config.yaml
head_dim: 64
norm_place: "pre"
rope_base: 10000.0
beta1: 0.9
weight_decay: 0.25
schedule: "wsd"
seq_len: 2048
steps: 3436
MLP neurons of a small language model. Each row is named by its layer, matrix (up: input weights; down: output weights) and neuron, and shows model dimensions 208-303. Each number is 128 + 32 x the weight over its row's rms, rounded and kept within 0 to 255. Numbers have three digits each.
After each neuron's rows, "fires on" lists the tokens most often at its 100 highest values on Wikipedia text that the model never trained on. A number after a token or word is its count.

L5.up710:135166136052154135182175107096124121125137141104068154083135070153127154155170117117116173104162137143102182170092174152181155036120150124114176131115124108072188138090127152097081086116155072078118142119121101121134108107166129141139073162135171149126165045069091147154155134051171166098
L5.down710:097152125090103133069086107145194122093133181142160147124124168169131078160176128145154136095074091125079161138109147142113080145088174135149082141157166131194170159163156145127095102182118150052088165103132180164186134170151089096062102124058163124151103139128171227101120120134124154141
fires on: "s" 14, " Republican" 13, "t" 10, "B" 5, "ey" 4, "ist" 4

L5.up2423:169131127133167155117154133208140153131170130165130088123155136126073163173143151136103101085131089127122083147087130139153131110104160127084066114170078181139126193182118155109105059136104117118121095156109132135129167126139159116107095112139198124117168108096152152109189130136148135105
L5.down2423:133118092171172106120074116250111132162130136096190093155121065120111139100132130128106092136131171122165146155131154159082167151128075147120089138175168133151149195155142149115135130118157107145150118149141073135134119179148058141093122109141154128114084103157097064133069102082151116151
fires on: " as" 16, " was" 11, " =" 8, ":" 8, "ima" 7

L5.up9:177107136115101158141126130122127073138125157121219130129144155077113181192170104096129161124152071131152114182101097064079125122108161165163104126106072092101154101103161133164155141127150108156143155086110144186201094106130161116131094131108099183204107142086092113166110128129112093187
L5.down9:113173155064106141102145179165105114100204140144134099166127127132125183214062100140168142104169148115161088139145107080128192073128104089137090136145127135122130149130131081105171086074109096152094185123100107166182061161137126156136180073122120066142082119153127110154113141164130138112
fires on: ":" 32, "." 11, "l" 9, "st" 8, "°" 6, "y" 5

L5.up1657:153110101150158127102171123132111129135127161155113146162110147066095086186117162117114068125091137138132129117081105112166112103137129072151140140113198156130117155090171150135162121211106203123171081129139111141168110156095123138181102152129115095127119139134144102088141074124120074161
L5.down1657:080137132064127118160092127145161138142129125122109021150154091109138194101114135100086130137143144147099079164150108146114159191172158141147063100105111153112111159125163131106160137116142121118151140140115155168176155112125159134104132198151085145128175098119172194089105165160146166113
fires on: " at" 19, " is" 8, " c" 7, " to" 6, " and" 6, " end" 4

L5.up150:181138148091131103126164174134086146141059065145070159121110170076068108128114143111052117119112117106188203147167128073178151136102094114215116120145146131083114126159153142165109175103088097108112193188110093153141115151145114141103096150128092121115067113107095088142134087170239200118
L5.down150:087076121107146123117151124174187057120117120122138145122138106175161146120116143149173093108126080100129069126086124123108134171130133138133194120160114126147133125175098185073074108198206137118152099134115135157127087142084137137164181145129107114114111111112138174106108049070126086147
fires on: "-" 29, " (" 15, " |" 12, " —" 6, "inal" 4

L5.up1485:123135118133206156166121139143080136099093032121169146175126107092183067153178169126096169160096115126118153145162082138116141115167118130174100139134121113128114126116180167097118138118173128107121136091094122131119130166097170160128121166132138143164109115081102088092098114110110148100
L5.down1485:098111130106151085081140105124116106164115137136103150140139094157125134171151134076124049082169093138111129108098123111096126103083120122118095134138125138144096113113108148170113160091153217125189172066124189095123069145180064145129156076143080113090142142109131124135130149180178104178
fires on: "–" 23, "|" 13, " (" 9, "," 8, " February" 5, " |" 5

L5.up1378:137114111112122098161118116109111145117132109093120063161117155199093167162151131146132198113096116089170126141092136135084133172133173130216121113148069174070182142115094126094143199164119094137149117176170104148180085127100150165118118086117132096174176202154104084112150117153178088092
L5.down1378:113114130142109082071116158148113129216144111114170058129122112172140192151122190145086119074167098178110132124086112161064112127149146119118092154170179151117112193179111167147086051127107132169158155121151142086141125079108056145113161159120087115145108123141087091158141234145171160148
fires on: " and" 37, "–" 13, ":" 11, " /" 6

L5.up178:142135110134147166138160121176123181094160099178109078167128205090154107118102114119138167106105132168100137137127167109124150084073153126132164133100166102129146095134150146103129179168101152110127140180127110195109162178139149077119124143077089160154088094170141106098109114112106123173
L5.down178:162166173139081133142097141097126143085066092119066170151156142095125106086167058144122135163152119094112127192147149120128086135089129145123124088138086110124147000090098145106138137169174116100073082103108109147100116140094156144130093155117141157117136125120101102125083020143095121136
fires on: " (" 47, "P" 8, " \"" 8, " Mah" 5

L5.up407:095086094120176129094160115136122133147115041144144102113138131160140106124087118146138138144112159102139119104095095150138133116080157096105128120051115132161083158146179126120095146191173135157161130136138154174143086094221126084125089093140149141119167139129128200168136096169125104131
L5.down407:128075128191113129116097074141153105144168138113107122072175070120070098086161167138121092158135124136156140111098121142095134076117134132080105159217134134190137145135101167140122202083149156141087160095161123149144137119115118077180116116151165069163097143137151075137112000123059117130
fires on: "19" 16, " \"" 15, "R" 7, ":" 5, " 17" 5, " as" 4

L5.up29:059121088142104154163113163111121156099119106158162147129160168170096106157139193099066115118131137134137159131095117076099125124099156105156118166138154084174130143142107108151108190179154139185134182144186092113125144118160164103178152056110143104104136126188188191093180138156118112129
L5.down29:140132164109130115143147121111107163132150137150071142096085186104128170146114084158141078117112085102103126043165137151055122147134156101103083043109138129117113095139131123129136061100086092180126125168098128160107136149047133109109083115107144090179154169137133141144153093141095124177
fires on: " M" 25, "r" 14, " R" 9, " B" 7, " W" 4

L5.up1326:065143175123087132103131120104139105116072056123118093113136140132098093141085129107158204098117128106134117145156142106123178133105147055144124141141133141088177105127091163131117152126170133222139160139130124081138117157119147133145133119121112127132135146153141168123152129157084126064
L5.down1326:125117105137114106096135162161086173104129146089126138168105153110192124108105086123104089166125176125176174110158137137161110147169103131134072160132093099149173121160076167075050136113148208109077150135089114159091128067138116104131073182143162131163086112138084160162112090078107070183
fires on: "-" 16, " of" 15, "–" 5, "all" 5, "n" 5, "ter" 4

L5.up278:146113164116103043118171137100124149147067128152154094093181170110169180097193130135143109135118113074149096209122191101073173079066076084088113119120141134076094119092154146169096159124053133177121137099129145101108179110178160086160165127130115142154174153153123184173136159146189040093
L5.down278:073115104109145145133155090155129128109091071183111120162097113131125142096172121121171094152125145081147125142137122094194128102121099159096105158157154158061133145111125154124177116147092147132134113097132218155193168135124132164137140134061109125136166181108107090127111104147126148102
fires on: " on" 17, "'" 16, " July" 10, " |" 7, " May" 7, " September" 6

L5.up1103:179144087111099111108126067128111151180165120135141052174151097142080137107133094177091132172117097162142184105081121077120171157090103077157154111106177102097157121111125142179175140120179105138169134116066091114178085143152127081148154062132151165174133139097183101143149137139139136101
L5.down1103:133145135165119142150114092157092062156103157173117140201129103077120115217093119178138172141179093155148138109104123152139073114153188130179202076163053158129055115132117129075117154116174127091062123135138060090126130128070131118113142137103121108163073098092151156146061021106118118116
fires on: "  " 14, " number" 10, "ly" 10, " a" 10, " and" 8, " most" 6

L5.up2890:130081131135152171158149201180129068084138182138184120154162104070085137163134086137120144178094133113122156087098130111084151158107106120105081146127063142131112101157114124153158167127094143164166124137198066122149077150100112121137114129137152126144122136092121092179133092133158110149
L5.down2890:195163086138121157131129101071129059138134152161082112125112148165112173124105086092152067167123191157141147074174148095159106095064156109151103163097112070126190237087139099095068106115126135067138197137137142171167151164208192088106141101107092114070090138077131103139094202174156113158
fires on: "." 30, " —" 6, " Swing" 4, "2" 4, " 1" 4, "  " 4

L5.up927:164162097113136214168097110120142099123145157139152127196143173090124077130132128089122114157115099107117103079200128190150121159091138075101122107045149150088088157095137148118113122111112098181139119168192153093173102097065062063158171154132152143117101154099125134176080150174199108105
L5.down927:142128122199121109110144149136071153148157141147105078101124097121133111143122137083102141125121140167120214117093146093134150103171104099153161082146109129189156202115141087117102161019126131066119141130141103152123148198179167136099096155125144122121140036114133121082132194093122180150
fires on: " and" 20, "," 16, " of" 8, ":" 5, ";" 5, " or" 4

L5.up339:122075078065049154180063093135155156101135154127142046181137145094143139138162148133195094122079146168105134124164134040044118126151102143123146107178118174097152132114131160196181028129065156160106122136097140175147137133133134204135148152120187097146131166124158090121099125086145074124
L5.down339:155142155162108117054160106114137123128113124180122115108103149177188131086145102099078117129130126097143174163100123102102091184137137155152084130107123100107144150086161163128146122127154185119128151121108133158073126112126124090131095158147092167167115055131124107125153132205161148183
fires on: " and" 26, "–" 11, " to" 11, " in" 4, " United" 4

L5.up1511:158096122129113159207147144103118114086124116116196041148126147097098097144104234086115119137129118096118191158167056100106161135143146108100152160114173123152178117136141125150127167105120109090141114078166127097078147121188094100128133213082118186114129092070136099129077149159148102106
L5.down1511:051119100149192233132105159116163138120123115198145131096057162111145131133131126143098113172135098143163127130153135138128100139030099112157026141146177102118107087172140139161138149163100085102142143157135180104131132075133106163149075116091141101200137130180129170155115089082191109144
fires on: ")" 21, "s" 15, " as" 8, "present" 7, " san" 4

L5.up1974:132170198057116141047133170143174106112091107160105074090125067171110101157141172116207155106124150115088141177145165123092096149140144166107157113134108127167101105136128118109113206059124133150133139132118127133115157092105084083100136102094124096152104112128155133112115118082176134149
L5.down1974:125052103125149153127114085077095139137135148159160137168123143081140119173134173144144136159185100171127099132093104096149102131123222173153107135150151109108106148122073093083098169169149160147140124063127114191084052156163091147153102151175183145204138125168086157178109075109115132150
fires on: "2" 14, " (" 12, " g" 9, " 2" 9, " 5" 8, "–" 7

L5.up1356:138148156107117179096170144103102132152124162135117121165163160132149126108192109058119154074098106111069142097078123163112113092091152125080094133111158206107094126102154060097117063135120108125158150143115142131112145092122104145149102131113141143112132105128086146109130132056167159166
L5.down1356:122118142108112117102137127114121093192091111102117065066160147105090149136157072156161124196145151113141112130213114115081145098101121135143080160134133121105154175114086221139127096150107146137184164078087128167217154095101167074108154156156138089124080154168123113184116125139137080075
fires on: " of" 26, " in" 13, " on" 13, " and" 10

L5.up365:171138066155096159122074119118143124092154124118122130211119171094083098106152162195157108091148090111121108122158132138141161140100167097119165134148104121083101126122108129128104100151159142171153165110091171091071082110124155130156165132135128113152139136118136106096134143113156183124
L5.down365:138100120086194173135162163142133108171104120090073110129115115106159125155136137114085097112180141148128119124152174116107095114125150145150188139139141185088175147189161133024099156135069107135159127149114142175138169128091155151210137096083104099036121137102113135145079191138104107097
fires on: "." 34, "L" 13, " new" 5, " of" 5, "48" 5

L5.up2997:115100098147158163133062125131157255122066117100113109148099127151107119161151181086133104113120118153157083082152084139182105159148206086091118099154168096105148167152071118144080096206192166178128143142089122127175108131128110105121141120157113177155145150095105154151071095111143146123
L5.down2997:136073127180161089125137103124122106168178136137130083123158129137116109099122101109116122141169156134091082096167133131165091126098125148162119136140133103153100255136078147145127108109153168148130148150147097126136151088087090078152156128138182120122078159110155165165135232163132131132
fires on: " of" 25, " CD" 8, "n" 6, " du" 6, "re" 5, "u" 5

L5.up1855:142126144144089141092097102094074078097114137101148079147117134130134167146172131130114134086181122135133159174117164169128169132146143141144158118156114191132136149204075067154137103170113101098141162108085130107168108081196143088125094173179085129092170167148162167123125098146079145078
L5.down1855:123105123165113103149132142114090078110135098189170137171131125089090104155108176131128124063135136090088156118115108175178136138173104126087125163144108140157143135131056116125114159147115072094100132146138153074111184134143139135146155153149152099079130081108137074089137128130113099176
fires on: "." 33, "-" 19, "r" 4, "er" 4

L5.up1698:106142094088055135060142120132145084158132079130073120067148109142174132168108149173108100094139193155171127091123114157141152157154117151122191175119103192129152157182157120150151135076063108144102140088208120106126132069150156126112115105105103117118142080131130163101135113143123169072
L5.down1698:183109110188166126160105144115127092104107114145069129128109118100116124119200070143139102134140061097132121079161163115166151110072116108105182135130143148101103113053127116126103120162130156143133060165096144134119124180182203199142141097169141151112066124089169125173134000174141155165
fires on: " (" 18, "—" 9, "'" 9, " \"" 9, " [" 6, "’" 6

L5.up2138:135125127167073141157106175121174172057114091114127056106134117113170156124115113090045094105094140137123107189137103090036143131120150142123080160136107134172162131160147081125112118146101180120111107122122160141157136083136125104124154113111143126120151147107067129136087148146156165112
L5.down2138:108114104097159111100132203062076175128157068113148162141091104183078162121083069157170112094138149127121077149123133105117098167133144101101115083100146131083090184161071107135102069141095112115199116202100099092119118126073152124224116174162127123157129105156149156130097202110151101064
fires on: " |" 26, " of" 18, "," 12, "ul" 8, " Par" 6, ":" 6

L5.up2634:163169138173165109089114131077144168145063117110185140101113077108115117145160143128151093087076136094105126114131160103158130063105120052068122131121121121112158123105135141141154131172142094074106119108159157127080148167106132138098120178133136200148093146152205112119115106154122142135
L5.down2634:149188129174091087108128141118074036050171109091126083121118124140091061166107164118092111134116062106145123137126118102097117159178186140099125134142121166167142164120113133148062134113150154138069132137089132051134200086151115141172091107140103101068106127112141124074144072107134100126
fires on: "s" 19, "l" 7, "it" 6, "k" 6, "ow" 6, "ar" 6

L5.up807:113128132148127166116175094168171097091094133115101075138129054175129172162147115118139161124161210163189176152066148137113123097061101145120135161138138128136096140125186176169074086167127164096074151082095079105122106101189178124123122139144143172167120170212161144101133124143148174146
L5.down807:153126141104113120110122121128108156130161170147101080112148134075123101088094158071063087122187088137158128117143141209097135182143139118206180134137148143142134072157087190089055152129056103130072172110122101147133123133089114177111107142155112071114148126139130155096093104120161100189
fires on: " R" 12, " G" 10, " T" 8, " A" 8, ")" 7, " B" 5

L5.up1292:161122061078105093119135137115100127135177111187117076136163066162158157108090164098100145165132110139129186132124157084173104146140166124099180163138114112065176086106085130148127170133049133096148146108174127144134154147149158108149120118121093181149076120097136097115141144145158108102
L5.down1292:083152179148143143128154128153093106136100120168128164091140055151082138179062121151150085122086136121121099133192109143121095116137137144115133154147110206149140172084090102111065116074143155143167109156180087139090111055114154146115100125131126132137131099121170144107177074164055130142
fires on: "s" 37, "=" 21, "ls" 4, "ments" 4

L5.up487:184130111191119099120094103122104176135169143159130137193122127148109152092127118047090114078092147063134113138141146143175046117109146115191116101133124123109131173144093138136083147072141129143092118151110054165114134115134190114143095075184160159150121144145126168151065160034126075105
L5.down487:096089116133143085131103226132174108136118068124164104104078174150094104159120113174202132116162119090094101143138163016160144142118094062113157126095149189090136106116091138110124090172142154104144152143164095073135174114125155105145100113119102117111144139101137115100134057128123124142
fires on: "ha" 15, "y" 14, "us" 12, "es" 6, "e" 6

L5.up2751:127161189171077106122124068145120126093075114128124117185142145134146130139125118118119149116127060122122101136164158105128140144156144187104121110114164126141174098070095067175091149165143118193140175131137157169121184165175160152133040159133079133135110102162213136117074116127118138087
L5.down2751:099142106132149140154159160127116179168148133166143189100150089107142170121118131113146104106101130117165115143093134126152159115158159117097137137139163112110130139170133147068122069073152121094072088114126070172109119147122093119123147157152173145129124097085076104123113166037134118109
fires on: " |" 18, "-" 14, "|" 12, " for" 7, " pre" 6, "–" 5

L5.up861:086137127130113129165114116144080142125136083122136063136039130073156090137115120140147133085083039105154139141083115214101138057085130158155163143089194108150102141156076166136106119139134155199127107158105135111132123114147118137115132079091082127110067145170126124138124097176181131142
L5.down861:080148119240122136121146135094124131168102171110131153114143176123143121141131143173169127137083125133111026172098121130135142118065108100156156132118095119096165119127164158152159107182104102107101088113131138130149135124156083155119156149109158141146168170127101136136171108165140124057
fires on: "." 48, " (" 47

L5.up1569:159121144128094143110134158137094090071123146153132116143153134051134136145142145129124179139069128135123140123135194121124157171158116149113128091077135124103137143169115138094106136064081098143128074135134160080137077143108105096090099151102104126156125152172169140102160115144145150160
L5.down1569:151083112137101128052143139111154134129171111112118175071094078179110082073105138135131144096059173114156120119104159089181185096131151133117176205106148103138164113148100111187087154150124170120089158106135165146164173089095088145182105067079089137132198162181103188126101067080132107175
fires on: "'" 39, " =" 7, " not" 6

L5.up1034:182061133156115118145172170144155107105146194109137185181097146144128136180119138073118084137098137129147197120208126116115198106117132134116086106109147131104088101146205154214146111088115087180169131103196097084184123122152165104091168127152139174102155152175203094109110164099142138138
L5.down1034:120121124161136098181093058162153135099116120134121127098145092064127132131168123162175169177210162174140141167143116124145132109107143137134200134117135070140074089175092172143129131113141138219128164114084125146113173086144134107163139098094134130116114150128171122117087051156196115153
fires on: "  " 44, " (" 17

L5.up80:114061118165057105106191122061112153191144127130079117123111088134167100174185194153160113138055095086123092143103107078073108105136098090174164113127097102077127130145130157174097120154152203164117081137153152159161136139099071120087186131137103153099089153148170150152105147130116221104
L5.down80:143165108102067141140157047140144158137158115123124132144168174048151114121085117117078124039162169134134102168140134134157107133108175109125118150113149133110173150100122110107117149128137090083155155150165102120110118080101083090112101119100141185056133093189111116109204116123147115073
fires on: " |" 43, ":" 7, " or" 5, " and" 4

L5.up1404:092088092183124118113158100122078103186146129171192105169143092149163106101077164125178102149145105129157135111132144089144121092165174123131157152109093117115102101127099140140083119123150076159146120182127073122135161125139131089119147117115089101085091066120134094206105131114137090114
L5.down1404:174152125092168091146115157096133122092112124061141148140075104103109156154170124148099109074139116145129149125139146120086136167145173100144109139145137148136091051147150107120151146147112119170114123116166114090063160153182150155145185151138148078096115096120141122135151009139074072076
fires on: "." 25, "6" 8, "9" 5, "4" 5, "5" 4, "'" 4

L5.up367:147075148164103110155140162129095101115149135119135143120123147164134122162122127057138140139134142095118150108090146116172225075111130100077103137142119119165187107158109168169108184115083107099145113095150097091118146124131162144173129113158141136141191180083151164132113150101109181141
L5.down367:095124117095175104094124111148058126092125137108122139083118123119182130133144102136120069130090149121138092116104067102146055106151111101134126129076041130148102181131104113107164143154115188098155130137123122173123116106129166108094081128133119120214208097132095141118162155148126152153
fires on: "," 34, "s" 25, "ph" 6

L5.up1344:209137131120182097138150107106068128153150151174159074139174153144087125189094129169064090079143101168156152124134096102170091103139101121083142134096110096127134134100170109078090096101083069153174101109150156143135115083090129096143145090131100146176125152137104132139113120095156123142
L5.down1344:171174038113129145119128166144155147152145089101098124070093150124098148139106126135194110142133170126096131167056131190133153140053124078189115160194089124202142126159116106118160150154133133096110141173158099178154163143164112145090167096075197090146167121147150109145107084149092172105
fires on: "\"" 28, " \"" 9, " was" 8, ":" 7, " released" 6

L5.up122:213078146161135120075155137098103103126099176136172082194072125118086087158115200150116086138116114114123173125107085114098132090082143160081135099074097181115172127155119121134131142119091119177194096094114096164071140144085116130134140051110133125097126140107116161078092139181133133137
L5.down122:128102125116140152134153118174144081127075164110125182172092111119153091117136152114141144156208153078163139160187113105111129166106138127142103184077141103124123082164091136145149206093160179116100183136142134145137130116183126141122106136134100118110170090159128115172086028160082117149
fires on: "-" 32, " \"" 29, "–" 4, " Wal" 4, " (" 4

L5.up2014:157130108100150178169182127132098157124134115076093088171127157089115157143117134099125132155148145163083099119169088163140097094143130130133124159109132131123075137174124101119206172090152115107171109118127138143090151114132070114173108154121141137107134133169169103139102106070143095108
L5.down2014:104120105081170126083106128140062173086088106169099102117150131150138096164114155135105156144084136196114083123151132087104119093093016175161121197164110137189146119157129117078145151114083113133176173092124134105066106161120092141109134118106176118139080164109087151128146082188144126118
fires on: " to" 46, " To" 7, " Arch" 6, " J" 4, " ." 4

L5.up1224:109151154153118134118171119097128151132149114136159081128102130140074139147141156164116127129143118145092157172113125121093118126202168175087132149210088210036101121135149087148125072151112099106173091140208171124155151112167182132126123190111125175139132097142179097112079096101152162102
L5.down1224:129112138148166103170129187107125160058119157121074198131113135101119094156070078095158151179133187151147167072137073128127119110085124174129200112088168075149119137178150182137143143082114126145169107166168113116149140138171114078113108123159116125123180138089167146153176152089090118124
fires on: "-" 28, "t" 7, ":" 6, "m" 5, "ck" 4

L5.up258:126110075152089124140198106127106154132128115145187117192142101099161133137130049133068180132105127142099115151159154124116091111116110142144151145092174151055153196109072180199097088143135101172104133096084162155187140132170141107128146151130128187174094167119114110168115174148113093121
L5.down258:131155129126106153174134101148115120093096130147136203146153114121128148106115107118131137120144132125157209119150088152172130133139157130167191145161146089162109108132090176116121181116135103078158128102117161062192122108152073144154160122076103102100109066109088145141115064118111127141
fires on: " |" 40, ":" 17, " was" 15, " at" 10

L5.up2734:134121095081094151113139128108106118150090137162115064137115172076115087125145132107065173128115099076100104130078157137093153165126098231097119162140106147099106136072135147149142138131147125210095073159159162141130163102123120151122092154097140204211109141118144178094086102102132088097
L5.down2734:106137172117083073085155139138153147097165168103121182189084126102066109119126107142163215128127128109094183114134147054129126170057139133133134092112067182136199098123145078090133055091130127119150179120141132101111163163135084133167122096152146136134128121164126144103102110082098092127
fires on: "," 77, " Gu" 11, "kov" 4, "S" 4

L5.up594:179219129083076158116123082121146110136117161125110135110128140114127087115184154127139160133167142095121101070085115110158148058165130163111145127115157146141123133131128144134124052109137108156161153050152091123177119106159122155124096122147098125154097153128141160140146146097117167087
L5.down594:086078152131070180123160155088179082132100187107125122119185112139051138144171184165150195141081124080135158112148061135097107149146124087104093130151136151167109233140122138101093132090156190112067131169128171110127133120101137104114094167122158159118165154136093127165162255142149139121
fires on: " to" 56, " by" 7, "," 7, " To" 6, " for" 6

L5.up1787:188075163101057158108171154053140179109150104107180155166187122097073134118123103113078151127118167113113122128153188174137152123172169108159104135179085167130189129078182140191092146121106102143121099166199172112123114131115115199093137105101161102131105155152119110209094070177110174057
L5.down1787:117149146092130095138076118088084141163147162084147089163100164095134121135153178103165141107098126108070128160158112134100125174135188083074136138064173138110186163110121129126086164153129124146101108101100189110146140155111154071138141204142114223078162115123137089107167194076093141077
fires on: " |" 29, "." 22, "-" 14, " M" 6, "'" 5

L5.up2705:129127107136120113184149148140138185091158140144148100095076125126128129142206139089072148119115137119117132195072118058143163115087109158168109115154140172106142114174114075107110122160124188122116106065103101106102196089124095150130079155034143160166089167140099170155097125115117139172
L5.down2705:138144176092107101090168091152148055109108122099166166136172192141142071157131131180162094087150149084144096098163101125153146120099130102123183100097121106172153167092098124107173146046096060182144189107059147083147086166058185146129165162178103120100146151094110123134161194171123165118
fires on: " on" 24, "N" 11, "On" 9, "n" 9

L5.up1058:102144154134174167120112079182106085098140154131109113118139158170131147099126158111157153158145073097181186116095117132096113079140129154144134138170122184115133144118093128147116088143113126133173141046170146108131163138137080141110157074098113173109123122099085180136129124154136146136
L5.down1058:057120148122146125082137193084093143176185133098133132148164122177113134196118137128111133162141182144158109086129035137148131136082137152144058089166103156146088136109127103154149108125109116159168178126170124093116140155132034100126084156146128128108103151119177100169179196137133184146
fires on: "," 29, " place" 9, " did" 4, " started" 4, " to" 4, " does" 4

L5.up135:161095161095117084163113096143094091132155107065152125097061131105127103069128141104142146114111078136091112129166158099123122078094095138090209070167125144113099166168128122181137157137102112129048133130159059170124070123079136089085120098140112150150182168176113140106125150107137152118
L5.down135:098124173105158112147146102173087119148119159182118120148099129108117100126154136105103096112124168135125197134145084211118051158126107137147121163096069089190186120113068144041087127176155147147164086101173141127167169132102146071126089158120167158128098079187064118126161146153125105113
fires on: "." 60, "," 9, "D" 4

L5.up2741:101106168160103157097086056152126126069142081083192193148138141114115092130150133125157153138174187088161117155087145139122128092162142115161135111154099150107106120135110135093102147147105133109115107129103152123126119101130130094149154185062155141161122131040099148134077104095181120087
L5.down2741:066179125089171139085099144132088129125113113139072142135116182144195123056131109167201166132184145151066078069143135072121163141130122115158130191125117206198127124110148103129157191158129082097141149118100139107103088125057186171127101123123096149178102175141120100153133133135127202146
fires on: ":" 53, "\n" 6, "ter" 4

L5.up452:107116149131154165092163156152118166127124112146125142072133110142152113132140072093123220101081055179091073148141075136073133123198137157112118148138128108083109150154116053126096119123115083126083117180148128159130145101108066087134128179166142129133079129171140117143128145099091128156
L5.down452:127125085117126111142095106079109097104056151121109078134097125169129083159068120152071115162130130147202136125136144176119118090108171109167134086152100080115140116117074155057106161150116127134117142141106159131146132199103112149121141100124109091156109138178125097101126137155135135080
fires on: ";" 20, " has" 13, " and" 13, " |" 5, "Ste" 4

L5.up981:114179121122102164117170076107162113087177146134135124153147190132103086089088113115086127138138106128122077136077104140097141168173145111139115080139136193134114118118143110166135141158181168157112111160174138138086109168177158144147074131127192178156140119097122193145134050077181158143
L5.down981:143132107125137156121056135147125127161090132110179160154145178156139120170185130099150160167139116140076106071023132120198130133097139177153104144130158057138103133034107146133124104105117056047160151108150143109187118124125148138071196134086139172091122194139119152113144082096119129145
fires on: "," 46, "vo" 7, "-" 5, " D" 5

L5.up2983:111147164099080139223143152078114139134114100141185102151188063139092118130070093075171182107150080114078139165094196079118122119132126147058139064125159134123138092160144180106157149143147147109174135143139122102159142108131223161147126082119106135163137102155127142177104123145136189102
L5.down2983:138131088106137160110128117102163070090097090154191174139092122100148061155149124097137077132132210089144149081098167167125121145158122101129145162096199153134097167103067118121121058085058156182113103113134113087067139184055132154121145129121124116138050104102105136126105110132134087146
fires on: "." 30, " |" 10, "L" 10, "Star" 7, " Award" 5

L5.up2650:140130168197111124073141107054120143120090130160157107145109132114083145124108123124055082155126151124056097143131130150152178092110107133108128086148142166166151250131074178106094130119169105111062096063187136120122109162146120125163123192189100142135192116150096111172102101168156172135
L5.down2650:126074134173131142091105146143088093112144182139119128078182156148129099111124120061158156121181100136144122152058133137155206139145132103187139129132139133116123161115203112115148118077102121104114075132044135161173176128112052111109172115137148129073147119173125163172138000135123194143
fires on: "=" 26, "si" 9, "ti" 8, " died" 6, "nai" 4, " |" 4

L5.up1405:153108116102104157172148225118081105145130119155090064171092139117124150193121121089120100116165161153070142111107153100042162145123123075175148122093199093148115170132066129116092073157099162130104169156136087098164131133091130061093130148127134100150127168154167128154128116121127141113
L5.down1405:122177128101147188109118137112178112118130157136052143141120139137151158104152057137114151149118063087112097128160110103102216112117126097092133123134055196146104148166112173140116114085140116171169165138133107131085143127131163085145115119102134168128123103082206094096103202187143080064
fires on: " and" 40, "." 21, "," 10

L5.up1647:116119142125149129167101101163098152138095137178181122127069099120096148127154124122150104138135064124123162169139141141113155102129131060136101129110136162136117156117157129142134152108189109089128100056106170093093133125172123141152149181147114140096136134108129165071140125132101080145
L5.down1647:120098118095130116074093178168079166066136112054171150125081121089100080151124138123081136127171161106154119138185181138177152118146197179160103197126159178104112089119130150142091077077080076141108141111096146119163145123064126130100123102183088074113206108173151114137132084140032085119
fires on: " |" 26, " (" 25, " +" 5

L5.up1007:117157090164105113135169137091062166115179115136104140156123077138152140196087168120116184139090149072140113144127170106150121146096126118157103142137129107117109093123112129166063152150153160121149155126083189081149131126107182129121120182109106110169200178104120140094066172145150142127
L5.down1007:092172169095163196089089109079108094132164156139123132095141151094121137110183129131098091144099130121169132127099147090114084163145140169153166115136138162115155152133093115067133134163147154133124099198172165163123106080131107158079061192160097185101151149108188087122130100141077074096
fires on: "s" 17, " for" 14, " is" 13, " made" 8

L5.up2588:145085149119118106132152111075124115112109105125128097088141119089156104080129146134125137128149102107156197130128145075100148126108103130161117088091185089127117122107142146200102147128122137148091107156084086095122136138090124121136115134110113196118158109133152055089102114144109095153
L5.down2588:110083127140183113077148150102159106102185151183102122093111137116153184093126137095194105139171177153176111200147139101119152138162179081113145149160137109153113222117108199130136129074123131119136124088118142164112152108134109118167126149091163158186135120103107117062087056108097146172
fires on: "," 69, " in" 17

L5.up729:185144151195083126173099083103144147114112091134174144147139156122076085127169122144170106147123138168128162119178100105125085067147153155099132142109171102120148151137185173118116133161148134182113125121052159082097187117127108082158084124129094198127144129135132095150124118139238153120
L5.down729:165059120148118159081073135156078133129096176099174164114142094199139169110089129111096070078167132184145054139115162108116113107187163103121102137136149123142127238045163116135137131193089112096108145190155151136084150104094092033094066124174108129139154088128087132135117044067070130133
fires on: " was" 37, "–" 13, " to" 9, " in" 4

L5.up1422:174152107077119121099112104082133117138108161112167099188096099097119126083153142112125141148136072153189155167114118074080141124127202191175088108099163111109155112171131103166098135078105146132141131092190112138111174148151133110104081161113114129118136166146081074201136128114142164072
L5.down1422:096092188180111190112126138157164117107170138111143103089167103169184121202103167156151092089151172105115048118166142087134127109132130115060127155148109172099099159126088122092172057074138148085089142131112089125146175112122071116104168134118123144119162118090128161147052159152108121164
fires on: "On" 27, " on" 24, " On" 10, " In" 5